From a checkpoint of a small transformer trained on Wikipedia.
Size: 11 layers, MLP 1536 tanh GELU, vocabulary 10838.
Architecture: LayerNorm before each block, biases, tied embeddings, capped logits.
Training: a variant of Muon for these matrices, 426M tokens.
MLP neurons of a small language model. Each row is named by its layer, matrix (up: input weights) and neuron, and shows model dimensions 112-367. Each number is 128 + 24 x the weight over its row's rms, rounded and kept within 0 to 255. Numbers have three digits each.
After each neuron's rows, "fires on" lists the tokens most often at its 100 highest values on Wikipedia text that the model never trained on.

L4.up1244:171147155138138154145156186145124128084081163105123145095182129129139106112123106164134108153127165126099169139174132117117145111129152137134115092102104127176142140096167097155134115097142154089149121132132159151173114125133145107093119121124156121116102153122150111133166165125106134146138137114126146132114124108130161083135130108132113131125078115116113119136098136121121151125117125142061133105188130148132159160122116119102148154113128121174140103159130110136106115136148134130158140136133153145154149160154138103111107125167129145141109085151145131094128127095141066118157198098131108162152117094128117133142098099136104113150120114148109115090076150127108179139103152128108137174134120162126133151147107130104169077137138136160118123155139109140121119165160143
fires on: " that", " which", " most", " only", " | ", " who"

L4.up543:120163126062068127095119088185116110092131128111127090101122148134136107146162169132189145111138121154111124102158124114133084139172076146099157116103099146122132112115087096112121172128114116082105140124143135117147134095065118101122080100160112125148126132111155087120106142130110158169136115110153140127126133126142176105142114149103134109155127145136102120153130140094100117130146120147167106086107139123129151091146124124108096104149130128131175106130155108145144107118119124156158114130120113138119119114100141147113165113129142111131132133123125126123113106133110075163109131100118137131158157112105124130108115147131169145119179110144147154139131107151110170121129110113099146116107132166111088142114120091087119122110097136108152110148109118100163130096153150
fires on: "t", "l", "s", "n", "v", "ll"

L7.up1434:128191146146130126108129132159103062160162100132112215103154176155137104175126110162124125121134164123138106121134170151141119072134126113130124101137126109137136105156102139125142150162091142122146111105155124085148108124139108119128100162127093166160102145113115141154135114116155111122133167147180155133085129127114092135124157098125113128058153111125138134118142153091133093195125136100110161115125144168105146098109131126076124117087117162157110099095126090124132125151140117152123125161100099111126148113166115107123148140112095123097068107176121121147166107126162104120173134091168124136117124097170175132142119124161131154146136109137119158132124137141137098138078117105114124124121102130148100157102111117129110126143116139111125116088135105124103125167138080
fires on: " | ", "0", " that", " also", " now", "7"

L7.up81:119142153111123111115135140187182132170153140129125140132157119121095155103160125159130113106135089138112133132166097105151104127142116107156111078137110100138151120108110104099125128107126160083101164165138117096147086131078199131120103128160112175146134138161123127131124164106184086143090159160128076122122093111124116136125111107161133118135102093102090144101135099128114135102168100140101109146145144149155114147136093112112173160093169127126096107151174119113118109106148109133148126138164120134175119110102155136137112165133115111115130161121144095118139089120142114127131136110072121106107138140089097110093148142082187091167192067126134120132108099114124137137138122152153161143110116137136128112139148097145130106149132137127106112144135099088158121084125150
fires on: "k", "t", "z", "j", "m", "s"

L4.up1371:149116103091172106114164185105101126157142135100114147121135164115113126140138116129125127143108154120135085170171116117125141135130136133181077123128115078102135115111162143150132090088145091115116154106132124136178113084140125170112148130129172138136115168114150167145102167124123121150168149071132163153101152166118129160137188093136095107148136094097089121101132147128142123153126151074124123119128135128140183150128143096112142164152135136116132126109106144156145109075129146164099135167073133121145124103135128151091149144110141128128127130160130125126120117104141093157124147147160122135134091123139135125119156134129091095102144104114169122059133137116140134126145128191117112128128094121179097136124138134126136125161094150122117103089119135102097139159118174
fires on: " |", " | ", " that", "(s) |", "|", " | N"

L4.up1122:106118130084114131152121132129147086153133122121146128156142111105131139101096188140158181112129158150147114109115114129146111154137109166132147164119138124137080102181091153095093140124120155095134109128122125112146152121140117120101120113143097132126171129148129110158156159161117154176122101130144116115139142105072128087140133132128118127080115112128138117129109138176148092147161097142131110138131131121149161125087094112100119105085105116093143174109126129131136093136123168107157138123134153152119069133133113118135119178155144124153124164140137124140129177143141104128120088129125140111171152103155134127128109107103147096147177115116187104104128145133131120124130125151124138123103159111117131188119150121135124141100143161109127148134106158135090106111161133
fires on: "le", "-", "ed", " med", " Med", "er"

L4.up767:147113126114133125143126159125152133147145113147129134103130113119113101129126105120125126125176127135088099116145131095113182110139096111103056167126126115110164099142134123133173173084133133090129159132144139145139156138131095124138130140136171107128116141151100097129144150100123160112155138118147118126110130161115126170099139098118122128176097162108152101134174129150140139106123112117122145136145142121144146156105107127163138107147133121116153143148135127137119077134078152119130126179083124131141131107125109118175132156121121134142129140118130106144111123126106099160099134166155143120133163133193108141114101175123148112134138122111141126134123125135144124150103083082141128155168106081164126097124102115092121134116135112146156153126091109130120097133124128
fires on: "as", "ir", "ar", "is", "op", "an"

L4.up1043:114124126134186115110135094100188104117104135133152144169137149125139139104125111126107109113123122107138130121115128117166117141141153142108133121135092139123141169131155100094130120124094120134100125109152185125133111129087152159127097124121154118118120162104088110155173138126147153169113141121135167137083167093106130142165138145135119099116178119132128110159169104123135116133123095126139103118107171113141132147125114143128141148124129103143118114119103163115113124093155167124168130107169143099135105120128140107154084147152102124177125105114120098105112164135135108132063107181103125129131172080134159117115135131157129149162114089166126113112116139128135114108116129149115118106162137181164132094089094090097161139149117092150072135082123098120119079136117101
fires on: "ia", ".", "is", "ops"

L4.up656:118134158144152129089116143158163167127108095102115094095139114142114126083107109143136107112180147174088120119083124144157146074112094141153137137123141139091150154102088130105128145158146106088146116080097131129100116122135141132071113108071088102146158147101120094154097135133104103142183111139120159124103159162093119135154148149149122138124134144150142148119146117124170107147165105158105150138097155155099107123140134108130119134141104094157142138120148110138090094136139172113204170114101147151087128098168154123149116115133136162101132115115137127120143136132109127138097114130124133104142145154145131151124138102152153105144156054136111114126129134155102125101148152167119071110105144102142195086098168118163155089130101143141152132142122170124039169126183103
fires on: "le", "a", "'", "er", "'s", "re"

L6.up676:152105120116107086139092132112114107151125103127106148099154139096139135156125087112132097134162153129137108124111144109138131149121120152129180141142115123137126095162090105114152138145136119128134195151147099151156141144083090141135123138109129172112117100161134113149115143149154129135149165126115117144143149175169147128127150074109082157125160157121104132124137084158121164122139189102139154157125148156097128158165098094135125119137103153102128126139143153134093123128139159055134171131088156142137135079162102143112133154147132155115156170141127139159139113136133143111106091120149114143109162108174111115109134156134149090136125075119147103179103098148105170156104126154137146135129102117108103115113142125126101111111121131138139120112088123081092125086119104
fires on: " Ar", "ar", " San", "at", "Ar", "as"

L7.up1437:131112128095153125117154115117163117120114162131114141125146117103144097107071166148134150156125117126118167081093113114162129150175077123099120114086153096162106141135167115064107087136113130132133116142161174156141139128114162119069089139135136127133111139188106133141138127135129144128090162075121104138112109135164085102114118098093108105143085129124142124117142138131175152105105116132118114126132151113093084137128090143165118140096117145098148082131135151167142094130122155124115129139138150101180123104123160152132144156159129127135116123135127112129121118082124094147081116157152118153191170160151131151149105117135114110112166123163104110140120162120130091158126139151135123150110122108170111139112123121122120127164087091129124122125143096109139119118120125
fires on: ".", "ia", "a", " V"

L5.up1156:111087083142136105129128147160120111089125159134091138093107084086132132079156103119155127128153132175143136107122087125160130135122146135157129108125124119105121136155111120085139081137125130161115103122092132117114129140164160108137104120093146124176153115150153128126156148126138196132150130114159155110098099138141120161114133096094118129108122109154136140157159129116120143124118118111106121115122130098132088148139085123128140141114146129098163107102166121157140118121104155125116117100083176104126138091176145115125154136158103124156145130124140115127120090178168086143095133192139124121156139132157147145123143118120166161135157107123169171105114081132137103112172145166158135143129116147139088102135145129189162140125141121136147148096117081099104075139166073
fires on: ".", "a", "el", "u", "al"

L6.up541:127168110094123123146127121159145144104089122126209132132137127130124133137103154121126120140145128109146134134115118179133154119116121152098084132125124137115113116137131132120115121148127125104158122168136148146077133165145125116124156128101159155121103149137129102171162120154108192121135153130159163110091141130161160130114139171166148149116105149163141143152143121118128157085160137106093119108114128141115093075077132142116133141145121138119114090157107127116132114124181121105127109131110113143120130132181133127099141115105112145122120080121128073107140134136159101112122108129117162133114174110114165134142139136165156148141141153139127132141173120115130112126113105128117122156155108135110130059109139087093165134146102110086100101172148111125103083124114136
fires on: "ol", "pl", "ul", "at", "it", "v"

L5.up541:140152113179103137146178153157144162155155130108117113151136120130137113120162133106128150092114061165112167121140135102102120139115116141182107147108112125138164111162114142099137196126142129093129153103134114103116119139072147100096103087114145113142136134117098130130138152137126120139134133137121130108099107119137138154091125125130150128110156098102103102133145150149129120123133174165086113121098129144104105134136146167110086064135140140137108116117106125133183128146137108139122136147142148113133090113118110155128100097161143182121098156164158117083152152089099117172121107128127136135129124158115145158134117088157120117129139130112166133136134133091159177104141086151146144129108154111162126085127123115075125144171119143095092157119156089106135125152143140
fires on: "og", "m", "g", "vis", "s", "leg"

L4.up19:131122170137136120075147109141105126105159141125120103146116128142142130128104154142153118109100125119119124102130114118097117186170169218136106154136144142185150147119141124168133089140146103102120151146171129114110104135137094146072130115116113139103152169175160140138080142124114067155120128115120108134094142175161144160130149096117136154081061105098149124132105128124087120094151116141131133111109152126100168094123097108137144129113089126102099142120151097132102123129136113113120159140112118148104127173097148154111181127151137132098119148098116103175147131131150129109126167083149113116129153118123130124124100160158145148129170147156088099162152123102129116177159121086112126149127131132173143124140103087086096137109125112112090147125116160122157096120109205
fires on: "r", "b", "ib", "ab", "v", "my"

L7.up460:133089147115131127091067150146129110077175111117101145096133087130152121171164121139116161121145118159160108142168092115141112128140119175140164137170130114145162158105126079145123103121130185135147119158134135099141131129127099124141119138103160147180114125105141128178136109148160082138163142121121147110143127085156135137106087110158139116122113111135094189095111106108096164148102138084133109146119117150174116141122132127113144107138116132120132141121145102159133134135135105139148108099147103114158139087117150136147112125151140072100163099123123157130095157122130130155149103067138123102114097133127085118128111133133104108141109094118204085138158099103124117157084115116122129150126128175133099139114094105124085106134135123133131132141121148163153137141088136
fires on: "f", "k", "in", " Ab", "t", "ru"

L6.up278:119179075151127092160111122124116125148120146096122094119147123149144136103134085153136132151092112155126167140112132156149133119071132150128141076127147175107141134143118114155126153107119128112130130091105082104129120144137149146127131145103145155128133163120139149157118078143120120112108116163134151145161137161112145146119133099155124115104137188100122115137134101098127131165130166149154116159164119135159153114115124112130115150113162162085156099172142091131104146123111132126108127164138138136151120129141105086129139171127117144106072122179124127091123099153135107068063095131133131106099162127076122116158147096104113155097131128144124118128135150169145129117111105098156127143079135164116166150128117123111104101181144143132122126151196097081166134117139142
fires on: " st", " b", " m", " f", " be"

L4.up1467:128095138124101168130160190154113099115137094089132138131105126099139148164115106137113111122152113167116123132121157116134081143112115123120105172108124136125160133126111159104155091140141164169204121154116135125128128134132110148094161145121154144190107124119127135134141108100184130120096136119136147125121078098097165104150180137145142144146141122084135143096129129114082099172122137106175108131138135099157111146136115089116153124185138132104128098153135094150157125100084110134133108126105133182104123158129152111162133126146111133153193117086075095107113122120138144201140153163138131076109119126142143125109113122139127119122124144114140120161115126149108119115129080166141105187123176118109128127133096116133076144159133142137133142113171141138165139131125113
fires on: "l", "p", "w", "m", "c", "r"

L4.up1028:127104175102119119129157114116078103119151118144167171144180121116096135104147117147093122147085123120138142142143098148086104100104145114111157107128124116148134128150075140131132118143124102092150147126141131075129145128126168146109154081139119111119131131162118134100131108140124180135169135149144154150095135102135179140152150118159155142149133118125159119142129123143094140155149143083134088156156124106104155072125158134152121173141132128114093123117159119100130149074118156126125130151085157135100125100139141112072158152128151088194112133117117091138126131134159120130113116119153133128130118146127146147129099101097154079161114114103140159131156105145111076145119120154156134118116123137141223152128137072080153115111098106133122134128086136125101119074107088
fires on: "at", "ens", "res", "ass", "it", " "

L6.up1102:118130133128132102150082140122100111162098134143162135157139145170142152056162135137117123120081129129084124135148142126114147110135140140069110154119169160105162122137103143143122094148140139133134168119104114168125090116133149102113132126165148125150097124089119164144143096139107110132123171173149120125139134125140114111115090068173152118074124135134158093150134100139104158138128112106128162152174139116110139118116122101130150173130116133113129140158139093120106110101106087113139085132147142130110070124115116085127094144091136088095102117117168121150115124127151111102115136142108165146116089154109127132109132142142104116144118118135103126147138130129140134161123160133151119108104150113168129135147140121144169080169149167123103112149126141121130146107127139
fires on: " m", " t", " sh", " s", " b"

L5.up187:150089111109197139142140161095155150136143127121113124139136075105133159163166119145140115166125098101120132113135141146140120100132128126137082136139158089105118160066132140123149120069100116092173095161111165134111143129150106117147113140125118151154154139119114191132107071150141152176188125122177168153150124199099140141179162115104120118095097149087129072068166127110140161089139130157126111131142145130119138113150113145107140142146104094132122131114114101170152119158090169100090142130124136116135094117165153136144131144146085101109136150130132151110162132092124132142137133151147115126147102125118139129149147110117106151131121145154125116121140119110139132157112132148096116120150106094130128122164148109168100137149114117094161124100118154138130126100119125
fires on: " |", " | ", "andidate | Votes |", " | G", " % |", " |  | C"

L5.up973:122135126085177128104125134124089131118167123133146129120130110148108146111147149158113137155124091120153109086137096101074151131142126158121102134088154136110112148135160102124122102172116124114114101167129160147096160083165103071107167112152146105133113104132129171160103120121141118132134122141120090146104127097113193097113149094140112144112136111120139127108108125140121104160116127099103066142107098118093145121097138094110125108119141128055157110108157130119077166099130098111153119133105182148113109142087123092069189107144086124103108113166135126144133104110095065180118087179123146143129148146141153108130105141140174117107138113161118147144134120122133150128094147158150130137132109134136113144118130108095130103161130128139066138110115102137109108159111098
fires on: "r", "ra", "lect", "th", "ber", " Arch"